{"num_hidden_layers": 15, "hidden_size": 384, "num_attention_heads": 6, "num_key_value_heads": 6, "head_dim": 64, "intermediate_size": 1536, "vocab_size": 4096, "hidden_act": "relu", "norm": "rmsnorm", "norm_place": "pre", "norm_eps": 1e-05, "positions": "learned", "qk_norm": true, "attn_scale": 0.167, "bias": "all", "tie_word_embeddings": true, "parallel_block": false, "init": "trunc", "init_std_qkv": 0.0263, "init_std_o": 0.0263, "init_std_up": 0.0263, "init_std_down": 0.0263, "optimizer": "adamw", "learning_rate": 0.00228, "beta1": 0.9, "beta2": 0.98, "weight_decay": 0.3, "lr_head": 0.00873, "max_grad_norm": 1.0, "warmup_steps": 301, "schedule": "wsd", "decay_fraction": 0.94, "decay_shape": "linear", "final_lr_fraction": 0.0, "batch_tokens": 131072, "max_seq_len": 256, "doc_mask": true, "z_loss": 0.0001, "train_tokens": 574100000, "max_steps": 4381, "dataset": "wikipedia_en"}
MLP neurons of a small language model. Each row is named by its layer, matrix (up: input weights) and neuron, and shows model dimensions 48-175. Each number is 500 + 50 x the weight over its row's rms, rounded and kept within 0 to 999. Numbers have three digits each.
Before each neuron's rows, "fires after" lists the tokens most often just before its 100 highest values on Wikipedia text that the model never trained on.

fires after: " |", ".", "19", "20", " /"
L10.up169:568553474551513580540489462412420545523573458500506497495518539493467557424503484556371486551540437507543532410515508523479558404542537503496497446511509468538513465408398503473571528664517518469458529587630508480520458463421581496410474704551709508445529506493500498602576444516514600604466533446500439477573513514402533456522455529583426418458468542511444520504465483558408420473456

fires after: "-", "–", "19", "7", "-b"
L8.up168:457483446444531440549577486515583493528539495512463511499501488556573553429445507488565498485454409525456497467523486471489549436510437643573517547542437500461589449524491501511485553492459524479443543495449576446526473525421547512517473564550523443452521450460588497489532433513445446526517556441478480485468462499443493503566489466531502450615602613456557496515444516511386389509465

fires after: " f", " c", " C", " New", "C", " F"
L4.up1321:503458569452423494494556487546596462513587557513527536475463442482504533415559523547393547527539483559530548448654417542497471511473454564516455520501510481557483411454487423510546451544473483501490464562538533530450491508442492612587460510563495496474459528593488528548480488459487552545502456459504399499536495478570484464496503419494505535546479483485573492507531455512453610515533

fires after: " K", " C", " U", " the", "°N", " in"
L4.up925:513513497610520490431519539450588459526554456501503487475510403621446559515590461575463553474519466576562636448539491533504566497501474552530446402493438472582537379455541492516533510502518487470493485557452527589429537410503497438537517508534530479539445542472503520456483486483524441517476555440460473585473544529553499470507485468497427543466581606563465533574492466562560566480510

fires after: " |", "|", "-", "==", " L"
L4.up125:527562649432485546435474431469499573510575450493587498452492537475452483488567519551523473537432472482563532459517489507505546505484468561526495468380440499555474507581480446475489501643545580397493444517467455506541393525526490510468516480525525413464596458458449495464538448530501376515434567551557559417587518508512429489504483542545457516518453465477475430550457597531462458454541

fires after: " In", " in", "In", " announced", "oc", " pro"
L4.up234:430475484430502408521466450449471510476538495486542526453518432484484561508498476468514530600489543488486445478542493613467514460454522434493472536546397425499542509413504437459458595511473507417459448551442409468456468432533537527518518553493454477392425474530526573629457485489458540454535517517552490528474551564568553458508392414549482507504500473450492530574493516516514530543633

fires after: " I", " T", " N", " S", " Y", " R"
L4.up1011:485565468565554572464540541478483483564538455593588513470517428502425525428478501440416590475487548579419516430575570488521466479499423483411506448526515504479454453487495444428518563533558565558506492535485537555449495518401495507444519536494541559448482478492506513562478522429461515495500487563510440540589522480511609467411476400515468516443488434446556417483460460527556541481483

fires after: " C", "c", " c", " Ab", "C"
L4.up1317:478523488436495447591571484425629509447556499519526504385518546502516604514522513541365519508575506613519559465459508537491464486496496570430434439474507554508531486513558426551451495492558503539497404559528439580612480442539490572466513481589522462433429534515393531451476450519617510483544568487540513595580569574487572512432524429517401489580463540497489548527515446503477509492477

fires after: " |", ",", ";", "2", " /", " in"
L10.up160:533447405560415588541501442494633367484516534470570483488472483490412534412493415539395521474455483515535593361515526521500457548527526467538473467474489547421488509553486563432604490501525533494547532615523481582524459568514476532501583560540596469444503449467554510521566532574535496416516463506428616447550428593461480500499515474498480582495384497496522539593573513550469451404584

fires after: ",", " |", ".", " as", ":"
L11.up332:406485480564501592453504471528506505413520476549537535528451479538427618514542449516551554541446541496547621431466486507494561516450572504517468445507497462425546504517504398450495506527512566523399555543533526458449544523460546481555508521604574485498507484421439626485485478483472504459464398525474550442472520512474521481457538496484506550463486543497502452447404582562521508500505

fires after: "19", "18", ";", "20"
L10.up927:532590484449520464406530481501531416486530464479542482490529585534449474413475499591491540482459491571556560404467488482416564475449502532504487539509450509520532498440510502451543520562552567377479521545416452457485494533507517604434495609476618549503532453488516523471535480579540502467510585507538597561552511503495491506560523574561486558481456561508465447535455508594494412539465

fires after: " the", " T", " No", " t", " a"
L4.up224:466556512523509496475505483475524546532560533603502463466351523444489465605478483465498586558504474562452491517550548496437500519549509516412599387572491433501468492492541437451474537504463509507410451559478450591517467488486455450445523505519617457501506558500378568547495460469466479431459516495499486483527594461471538486484463519492369538537492527479506547566444458558547471503547

fires after: " (", ".", " |", " \"", "==", "-"
L4.up1364:453563586551451555482525446517555486491526561526506576490467486511512494442433402396479520504558442456526627421505465456492519484553475506543473501544460477426452508469467478500443511578485508484495526406528544510471477486492427502480487585584561452478513438533547514461488471447476524432455469454420540505449456514557518557540471565487355496522564518545498455497509621534483459597497

fires after: " f", " F", " un", "f", " inter", " Un"
L4.up799:496560570456526476495541461486455439512610533512523525411474569518496480517499508505531541509544528567457495518476448604554529399414474616490509602497513455519519488455567455529521552496507479482501361551525630519503509569502449515427564522529457536459473440550595499464573467494466518436524493532450314516528443566613553486461523521515467538465519507388546581540542511525556503569482

fires after: " ", "an", "ising", ")", "7"
L8.up721:462574451492489528550554502470466456470478467579516576357504448509481473481486440525502563488467461529535579512568521517444417396490452494478491461512484527540404493401476369429552520592486518478517426567490501557505580478483426472517477530598585494517594514453498567457472455571532373408513485484462487538497553568529559518454534592500503496465517596474523547491455497535460588518501

fires after: " Sh", " T", " h", " t", " sh", " H"
L4.up441:427607514493567541481529527556531470524564425575574505433375515511536494503474479506592522548430522507494498522596544501514505488434421444421500512465475419453545467489492489442551512525470572478496561500423493545487478406382523447458584581416552461420438499477474570531501456593524407456352625405515496524510524394543566494519507544502457538458416507459487483466432463512517505454506

fires after: "20", "19", "==", "lo", "In", " made"
L8.up1318:539530545518525458486473481423436475594535435506611543506544470496471515486467515644441503471446449573565588484618451484575534550414521555536573507390508508472489465494374436559552500501520561382432480492555537521475559531494537467499557513487506406476510496474562415514575417564470460503451444557503546511576534550465480460507501538597458485475580552424536536516512541537467462478624

fires after: " ", "19", "18", " the"
L10.up218:515626414548456596490584573516546512453520466529489473611507539498532497392459478514466521433495551556449517467537540564629459501549466475484559544601501402485505439495592516408525561527478512467536559543506466550551489510523594500417519521554577412528487570427500554566446401608446528405452418453466390534426485558500449458504425509549456500503503459469502515429487490600447457496563

fires after: " Ch", " h", " M", " H", "h", "ch"
L4.up859:515602459520474519569558490373555407479629493509562596464465479513520559497495461354530489552505566544524484434586560541508457540510484478521460511465484476531495534450460543468538522523447533518589460496408414532416513493502420516523567546587630462428469426449298523599528543500533510432447585516458572465503560534582495491492545492594530549522486513437517485466452624545478497490433

fires after: " |", ";"
L10.up797:492523535569547521486544524482492481447553529532571512465525592502424435452538488534543547546360477541549523437526543535486522408506597549479487525421505510536536483529504508438577442576525515451596475511450442526544425580469579487408534565512583516489501404473543569496514587561428526504440530518614554475424498511461440465488421462577531548550455524443490454449507445544518417484480

fires after: ".", "-", " dis", " f"
L4.up734:475457537459533507518544431484540424516547550511516566477443457431479450496493447444530522501434493513500570433456490539581569460534503562506530577405454454415552418510490495497497489546498490478565475499467572460482577460539497517501459500525514463404540455430515538499629450530466453467484571517487552536457522585593475555562547446511502504493542542458525528523485509538538465514504

fires after: "19", "20", "17"
L10.up114:476577483629502443520495484511521500539589488535486534473485446487502537499398456572526461519558518483494491412510428512550462523444417470587565597533483557467508420502575460530579468522477509465432525450491628521625494560541493486516503486489487469459504519436577517509536412558559412499538496448524453554475439511478548488401534494590503460547554550401572546523479452552500456501523

fires after: " ", " (", "–"
L4.up1336:365526434512470588426588468516578422532516465581582525501485539482534546467483433416487563551454555414543545461568557496606556510478493488496544535543411604568524500421511497538513587545486524575510359500482474521506521480383504563509622459516538503530543487465490591489500426493512483406512596514531416488531517541484404547422412480497457561559474553457423427566501466530543593448489

fires after: "19", "20", "17", "18"
L10.up1291:507516542501472459535588441521549482452552613520513455545445515443383548549467450461490568454615502520517504490494473506494525447442574502456528594527526443483551398503520499395617424476498537429521421546484512454575487466518533528541518600586422494470483531503563611430527400519527580536488469465539492482496555493439492364552487461524523454492460563424438517487573434580486522538536

fires after: ",", " |", ":", " B"
L11.up598:501568581529554485495611478446549454499535534517539580476478497544432493408541417424509495613530501491561484584503486472486536503473502460463475565451601441475556382519507542460475545570448469440500488512538428483519448671502452487402475501454607516490496495464450538458520472564481532438412500479507523567465487496465482543412502482526479494500463532494456523530423438509525476540552

fires after: " ", ")", "ising"
L8.up271:447465661495573490466554515520450503541501452554573552452491488546547393407593477540420564557421506474542637480483505495481480517501434514482444540454528425444489552452467329446469509613503511502483502487491490503497518435457556481431441572551673514470584506533499565448537534570535463432525526454574497544576498567500483430429498490505465524483501639447509445408494524515471500472468

fires after: " c", " sc", " m", " l", " h", " cl"
L11.up366:503503505472500449497556478556515499493554564499575627489454547452475602520444482465591458505446416531549504463489510600557548548549536411491524541481502412482485492521524453528508439490449446453523514522487495552553513501465504424532493515608568481530535531453388511524488463515581453452461346476503557571459554415565535513473587464529506421535457570493571528532438476514586512518523

fires after: " A", " K", " M", " C", " V"
L8.up875:514582485553492541497536496489421395543634424611502579526499565573382538485564504507509479556439437572491508474495528539455539451536549520531484514451607532575438472411506425442495521539436469475450500513487551612470606425525496528549565519504442474510428494492458535493532528471532478565512488457501495491524466488506483521453475491666444495523502515480530510568581572520440515551553

fires after: " ", " (", ",", "n", "–"
L10.up1481:451480422400458383526487508484500487515517498595600532541494479498468504523439514431549522570467448528515606495472513510461490420408474535481498509433422546427504453470518465525557461528535543534452398562428551502549476431433563531415497476596520498566501584464550489494529568563483435468504568534544511485460482565511450505545507511511425491562377596491410547437550562559538547501504

fires after: " K", " H", " T", " |", " G", " M"
L4.up131:473493439538432476408541441474540489520578462553556615528533416564404555444489495482438536580490536440490523477575531487435449475443560460519433530476519390535474497444420477413518533567426556522621480617460471566551579457439466550447552519463597541510568472472493546503508406620526507526464567463546455484523507500391506518532555532596463529666522490423425406564385551523492495449472

fires after: "|", "-", ")\n", "\n", " "
L4.up267:486461479546486428443656469409487422536508432487499480513462550492445433454531431528521567603454429542528554518671521572490498460464450510491464463473416588425491486487459466492441491563493554550590458549542576471499459494486545499467445549506566493409458527509399514479525466513536454446454576441459514417539534498419514428512464489581466485483456471459477401522505473512452513472551

fires after: " F", " Pr", " f", " pr", "F", " W"
L4.up413:511559506476497492443617514441444427422504434532519535466484479397523450500535484504630478608430579519546485479460569589501514548512564509526495473447560435566434518444499502508614567537482494440455476539458528487452551489491473553500484501526491482441457416460471542530525545460492449480464509434479521512544582494521490564507513471562489463514603578473536471537509496496576450444571

fires after: " in", " In", " \"", " H"
L4.up901:505606515505507441481558497421522421556546476543551564511498400474538558471464461493468537579561454576468498373484548507378497456484412502418454501544519411506511388446468554541520530498475551575472439472475519488537436504483460532486469563521567460572518439597533576478489431525522509516460489542527473550615537498523630432404542503552481466464484546527462562524502493496564536488469

fires after: " |", ";", " –", ":"
L4.up1327:473505475493554512651531477564432538511508504496515514502411475588484563499518477517431557461472512488491520514514510537567564473456513518420494518528537511457558432504508465556473606501475554527571480526543522451459551526468483522477557580573554520462443464525413547541556383508524515503493510417454467581491527535372466539587419538540486484504583530462495593592467521530476518529498

fires after: " St", "-", " B", " inter", " F", " H"
L4.up640:494561514505425518424521423499458466548614515506497451476487476417483457555506422484497486522574482480455505444489425466533516493461547585470493571500446479514436477385550490444504516462530475463546356476466530512433454523392444580453550591547546525463490472534443463435525452560496591480494528475465495555567475593563510447584586440529502497485388552390576533478436482562517515531494

fires after: " (", " one", " \"", " =\n\n", " “"
L4.up1070:467527523465477430485480542505496483499563509557521496431460508569481454449589470553483509522528420606567631478470547501513456520543460455532466531621455446571521502443588487476429502533472519556504514548455513437542398590486464478473466496550544433447527500532590504459507428428516539485460490505538509528498470406492512552424440474537467417524465515481465438461468531523598520446477

fires after: "19", ".", "20", " "
L10.up600:431598431489486465498569487562390448486565425509622489448412490544495494500520526590506607420518425503429542523504513466463498484452582543453532534521604521507513485544525501537565424562457508537510470547453364464546375483418530489513455541509510403483516485546465488568503536504622451562481420449557402494547501482431470505510473455548537509535469521513495515616530389497519506477507

fires after: " |"
L8.up636:472539593529574416465591552440485452458541509526559524426530456524556536438566439400403526434523488560574561393488576576549465548545549510475440465527519579500511470548495473490464551523418617526460498399500441502484609567453531455484529540404471542509559415396649534463612479601419447492429454553436528462527460483487453472529452496508432486546486501445405458540489504514527528555566

fires after: " such", " C", " B", " c", " new"
L4.up1400:498541534608483453510560507522486407474506479465526540450459470539436596516496469546490486510597485489488533553691386561546583517483556533510456492476550568447519478439490390519516417510469524499551445506498476623481462477488549484525529491656617528430420536548477445512554535529500492539475498426521486553614555474441431491477467421540523500493418556400528487591496399561496504452519

fires after: " C", " c", " un", " mag", "per", "ac"
L4.up21:541521515496428483579491522473537458431595407501471387449539504545460595559472456495479479502513485564488547504513383552471474579504513460474468496562545558520491472443501439469503507491426519573472500669449482568569508525579445433552512535547574482452502621501459510552546481435516540424514453523463505523641541512435514562493494485474419565515445415480387534531443550577441491435541

fires after: " the", "|", " a", "The", ",", " new"
L4.up51:458515453570400412447527524405515442412553554463538448507473470391496527421500410564550542511517529482544619472491506546618521537507474497484410465473438471475511502504574439531484521498445571531551468506481502477504538486550495408518538470573517456490501423493538495471518537531461464506523502513446597480533542546493431515495569482503437491533540457470486537549515473571540530461523

fires after: " in", " In", " to", " was"
L8.up941:402545490505443414479642500467544430567516478542557532326426336470510526477432567496492514526436439587538555534513551498480474498554428427510559536519527533489491516361558453490527544414483550534584432507541438508490455554564541467521484572486481455605521583511518494472550543486453427488550453491499488445656563486562520473432498463498508497566379481440382444503539502505512563473492

fires after: " f", " F", " h", " d"
L4.up600:440543521402509541507543583455568467425572450537513542386472523461518517529596529508490519457528512673504506533432522537497547528500520430509485495421492514543553470364497517514615457507487463488451459509568551515439561532548478540506529494429476420491526494523465527536468526466533538473439443521507492447542430498520463465439490420484505529548518466379476572483476513500474538501548

fires after: " in", " the", " In", " by", "ical"
L8.up981:454586410494529530513476552511539445531514531496561444526417432495477542406552451546420533460525468444551582440426493474476547497571495535560450489478372474511581541478505471503461518522550531528524539529448512431543533541482513504431481477502493498567540490458597590542498457492545456518475469448505462513521586550543497536512527521557470484482558486451443553464499445629468510517544

fires after: " |", "|", " L", ";", " "
L8.up1360:509470493443424525523557421517444464442534503486533531575463500471495423436502541525558501470394500467508573480489471536552586431482476707625492507377501477509507572532430532485528433566524519451461406429487441472526452369458559514458502515514576444534475495542542489475530535520543544490497453552521560479457520515543499544447410505480479511493500556518537442503465530518352464524500

fires after: " ", "–", "|", "'s", " over"
L11.up1255:405573540571420501535539495488498468592521459530542474549463541564516465489399480495508590483495484468516578452537391548471518523365456588367560601498411454449483463456534340488515541517474461564531476587479450512550530482487579582485543527606529557473581578487531509606588456494449518481464554503484558533515525605531536442485489452458462552465457568474429584499526566542510478597505

fires after: " |", ":", "born", " a", " (", "The"
L4.up245:522534577531539530500638603453502527504525491542537491505515526510485513441514447427466506521453505492538499493551571489567482497516482467469450486513508500577512525422446456518442586574487469546587456521474481610464536510484445515450559491455496495603467425490545521530536408538414419416344586469427501459434521494425470488515545606514390496449522533427459472479510481517537492607512

fires after: " m", " c", " V", " M", " v", "M"
L4.up789:493539500539470581534552526470741454539521514458502548445497509528400618515517437488477475388515448599520491404417561485570506414491529478517485547510586489557477463512463431540506422561535491594557516451436597569481558487469448410601518577495495483606552493439442540475543501499546564544510572450535482505576529453457450498507522512528476390547510550451551490433514492518527542539539

fires after: " un", " (", " \"", " B", " b"
L8.up1383:491465578549553513531575419438628440512599496500537519501496509522460459462547508487521579490532471524529504535432543443611439405497475524538477471519534474601479430504534511431474522511482490533555430525374545438557486552464501496483455559526465530508573430450601469448537517492422537492477503507548461550671498613473522527448558443521487500554369510513563530511580575511532487479542

fires after: ",", " and", " at", " as"
L4.up1133:488531483503519533551476486540531437537499464596484525477470469567440662500503406441514599501513486532514556542551532525495523527542563495494572436561551508444492421491519507522452419528555546555453565555493472540501512507446484474631547511577548520512448443425448606514522472509521471479420483455509501503558486550450407532562571434501406514471471506447525577512484458546554491540480

fires after: " |", ";"
L10.up338:524511488581490509530538512507481486504565510475560553493525461508471565482488458540495569486475538553557578474441478493460533577549536528605505392419516599421502590512419475500554576526562507491461574434580510524493487501503395523489571541548579529516406510405500533530492573519504486491422451460504431532485496560442469488532415450491428472586525542524590480560518628487502442511500

fires after: " ", " In", " He", "In", " f", " he"
L4.up109:345558540407518512537605597494512339529536433556539525435434555476447506465469552503503512531520500486447517562462594556429460418504485441493472436518424505580515431453515509552554509477497490357519539540479431527523548478543544500469548483531451485576465473450513502517535440423481476442466495570610534520474534553528464445500445564551491503558502504410513549540417452559465434539646

fires after: " ", "\n", "11", "19"
L10.up823:455573485445501473438506403583593464401519420561575424521394424486458513475430529521483592500504484613470586399560528515507572412537497537417523541493466510477463455450443407492503483543442447445442482552437466473566422499506450492412441509558510465562510511532459501478576516481466450436543414479567524493550472504481445493504551600628476515578465533475493476492441550497524537502541

fires after: "″N", "′", ":", " ", "11", " In"
L4.up1524:472528520453425571501481531447479498547521446470536461466547492444441639466465395466420471491507507557512591468509537509505580479418437495525489567417529503487564529510427543557449498707513509414504448521495498516503519534494509516465521607593504494489514513521495460505548464589496470539482480584423428516562455482420463452500470541496430462529544403404440428516508531529461487517523

fires after: " K", " V", " U", " I", " G"
L4.up422:523512539596471518430542524547447495434593394560524603555465444575550586485470455580479493479392456527457570409460544501456490486470524464554448425619502471511399454454389539521505419538455501525475525539477515472513555491489482500425560530526492527569522488499535537470440511482472526454458495485525548465504500541473606514538516537556478521437591393457441438452522523518525555511519

fires after: "|", " ", "\n", " |", " \""
L4.up1010:511505492500471477490513556358575506530567429487537446373437478438480412411642438511538481591469395627509580424595636514444492444463403498532446498511519479422478564559454513465526470543517544497476466598480600511537480493462545456454519511561460533411474520499543575501491443435467489498492508520463528466615476544453552453462437491535425526537557495388516419556448509507440443555593

fires after: ".", " ", "–", " Camp"
L4.up314:455591514393492535585448507562542499488526485555515455427432445544436608527508467398532508489570509468512585505526536551570523508568432532466474547515433510470496446506540530511504488500417508533577458521509486480549544479484505506542474575549594578506585538485493552534530568490456493524494481458498417499500428516580526535550478488561440505615526560413601482483484527509553485527510

fires after: "19", "20", "18", "17", "th"
L11.up653:408507456501460447459435482601569516450504588455544502537588447540477502517405513472526538436525578536407498386425417563579564556456539522559539598615540511502448405478552527480498531507504495545560517483409529530516502536401552540409505511425542504469425551492527478536532503529588492478498448565485558500461547467533507473471514512561499448462456565513584581467553411543556484474585

fires after: "end", "h", "r", "ar", "m", "M"
L4.up450:456519483394444446543517511453502443516585525502495496410420511385483535455477525473483459621476377480490529378469514585499443423501502528590534585483456532552572503487490470518450499495464510545503500537516459494506446501544512529392528558567469422549425564511470531433490462522473549499512481528459502515459519515534491557461500447583482437480444528418443483392525483505501466535480

fires after: ",", " |", ";", " b"
L8.up144:490546505488528491551456453550501493524531510492512460512469525443345494439515510535490519406485514498553584521482452501487514491548531608524475509498380519524516512429529497412594438514517565439496451594523542503468486387478564487514483576464599571520525487524459556462581591477499495600535538581460539599525462499544483434539458365493495400549493512538474548532505509576464449475455

fires after: " G", " T", " K", " N"
L4.up1523:499492547502511500527610433456555488450605483547498592479403495539475527539476455557420527481440490517582503529484511521483524559556400509433469394493568542451470407373542383522475447526432450511640456499532537655606592533507449492486521551486565508435471534501484493529550499592455466568560442421587463524471561548443495517465486566519457554522554499420407506450497492532479519458569

fires after: " ", " (", "|", "20", " a", " |"
L8.up416:534581565505485460532517517466507437475543474482487467414422401537482469433427545573472511663550488476483526339530507446458486445467504502488471474480492454452483474529530428492525534566484515454469510564457492544599447529501473542519489498559552522519580515551481569529522511485579442456508511435548541470587444641432514515511486493537435589587570510361484551498493499540424469506522

fires after: " Al", " al", " Q", " Ch", "h", " Alex"
L4.up284:451493521524542534468675453409506426517571518537546560509494470481476580494407544463612470597517530508587488457487523641495450526433516452560540513456417461525566575415483528452476619579411568566553499565487507488424468517439533520471606608456506534518587446429459527583556432427508399486445473515398466491599452437559500440548479531529501473524485501446494394477470559520498483556560

fires after: " ", "E", "10", "way"
L4.up930:498560490449415515534525506567518557524574445584471501552513486507506609500506428426398589502516501477510513482506466530572563437522525488543427479469446502485507489468490478552589450500476515505518477577445509607470550498354502527447524471531471529518441579484523497525439512537394544405427521468545464541497461444354457568451396491580485561484519508485507460464513481518530503597578

fires after: " ", " ("
L10.up986:428517510399476570492617510458515515496536518561614500393499497452449490463549505432544507552351424492506542490441550481505493452495492495544476499491450498512482446517546532303525506493451468487514387507452522550570461506489510559446579465523499591504589493378478601486509520471504477519535521515577476524489508474386493535464474415533511569581484545452450462461461538484548545415553

fires after: ":", " ", "}", " on", " |", "-"
L8.up1016:501489500483549561370517539443526476528503490615556518480523488402402494462508460423481423478551499526552560519569506572566532576560508509476523458485468546484486548458401484481459445554534563608573500604453548494466416508446368388503494504542524524489510468421481477567515471464478469480465417565534466382550618435455466510523456486464427495579396440440518390467476554497422512424548

fires after: " ", "–", " |"
L11.up1415:455547526529501504642570472461493416540544452496569488386481444470518514489539511484494538491449513498526590499551521501491558415587465642595484503485507554400542506520555511462503483558574592491337511428496567448507539485518551470505408564524557547529513445510533491575519548484516544448500457490531488523540480502478532457480403478476468484582567451406538471487537501571430421495485

fires after: " K", " N", " V", " W", " n", " R"
L8.up1229:424532412558529538490559434493521385455567554570548546502496425545403512504521471531411535481459467493507529505453496448467557453587473465523410448475513529468422498485420496569576412558519482420545499492466559531540537443502486469490533493480514479578517505500517538499478508439512488394544403409559462497477477495463520573371481586606482548559556500465522499504444556515483479424484

fires after: " n", " b", " con", " r", "n"
L4.up504:448475495462536485444516508510558375459587479482520491484475531503440480454528523605549530517418380472567536489511524539547522489431418550569490465450435466488598473521520442488543491522495518398450542492502493507523511509481549589560605562458508424515513459601528511463497481494494534518507471466567530473433436437529507527517380538544502455557505445399387537442459560541450423477534

fires after: " ", "–"
L11.up561:504571415517500495505547500615561445505569492476480463447539529575445422509426495489591546430488450591624527536543466558487609547506529495510522493509424457468586527501490473521533516446475549474462495529462491573618442535515605448448536528620596450566484542495553627536596502543455509408543581512524495484544539522413523376547528449475491534550480552496420495521402430506500503486563

fires after: " l", " m", " v", " caus", " comp", ","
L4.up242:492595478483514455535438502494484439472551503472539662536456496422433502545511460438434451525409391440439501456438455399521598469596542486566424479458468557518439455437443520441450497541497550541495413514468525529488485488422474482541479525438532421524568514510475536461521533505566431479463464444498540496550533515492442534515530444522487395492474549448468525423468532569517419616517

fires after: " S", " T", " p", " F", " t", " V"
L4.up1326:511505507462576528436526520451483488468577423601520489475388556549502511500568441481455500490513478491412518496493610514501501494529484579461598488496517459501407514539537548376518535526479533428460483471460445509478534433374479482472581566499408559505538419578509597512549481511479499444436548479487541539527501510519520488515464590533495472537516495356516425511477532516444481452603

fires after: " (", ")\n", "\n", " \"", "(", " “"
L4.up710:476539554522539458521487600481487464569524502519533517527536418500426484545543430444515494638418414561512604517562501478465522482567485486476544442585503558450481540524449497497564544532521559520491532588521505432494472490431504532479520568498547421480489516425597482447586422475459513510447451526528575479568593579518528462561524525565455421532416571499520522488462516520552486535575

fires after: " ", "\n", ".", "|", "20"
L11.up903:460578441486405514477461512551473498527528515506506513524472495512474542515557523476536470452490497441549547524521502525519417528484532599549547543584470401492548530501409419504565543565504460476461535482538538490464419494464499526472450621588543516549522466566533538558515474436582529440445571467581457492400467409612503410540491559454470398604513552401520536456488535540546518527627

fires after: " ", ".", "-"
L8.up870:514606466468481484518596453477520520558544456605555467572448529448483558496616384482492531519478462543581576455554527484605547438506484479497515476537560491440552419533522466493584433469497457512479394441536556546559440552428488414507583529504516390624525480442471547510505473496434511516487496473563373478503508479444454477523444516480465551573528488493556513496547522515528525529548

fires after: " |", ";", " "
L8.up713:421599490452500492490519507543456462429543532533614562564444481464442480362476480568534579475451439456477560563494510459491452517380492492583545522462526416441462472547590519473546533532456519470446496490518510491481429518507469516462490489474462441516532508498390584571518475552471479572504523447476511527483495554495471514529445479482416514463534606532469479595409522554526498456478

fires after: " the", "|", " on", " St", " S", " The"
L11.up611:393526535469514522451458459477575469445530473500497430446434448508503469424484340492411567529487531623478546494460484482543620524520430512480498593434557569534521494568498468487456467568486522424506539454450508460469499565437491486547545509497589531485468423570445460551458491463417447469492383569399582456580495429477461558456453481478357509470530499511482590509426511573546531557553

fires after: " |", " ", ":"
L11.up571:494481504465449472521588586467450534553515439597614488500552461570539457551474465482500542460551515521510490512444529599603533566474538498491489514480491471544507459397554380540497554521483478592504498536552552545500529533489525360459526542507508466425518507464489484546594493589612469525456408463489460500515433436363479464599557551547520469579526593498468447468449611507523515476473

fires after: ";", " |", "-", "|"
L10.up1031:469503438466486493421414504516434376417541477521524537535469504515423510457488517487553586488475476505496586453481380539499589473424531588524617534434478562489497488580572492424582517625587548434459487502421496436480483418414541504422479479542552527511514486470434519482567611519522490503517580502490582506399585499545478574534490491493427423519549584543521469541477601577478486497549

fires after: " S", " f", " F", " T"
L4.up358:442507535407596559509627498515432483543578448521519541459369497528535463555499517491428526472521439607439551439496549476534478464498473560488503447540607429499467416512481394400444516479534529461494407478521570490535561441558502454523510596568499547529498406526458551500520497520520495481493494484532485512622554484499531396540581372531459476634465469452575571475532546522489585489479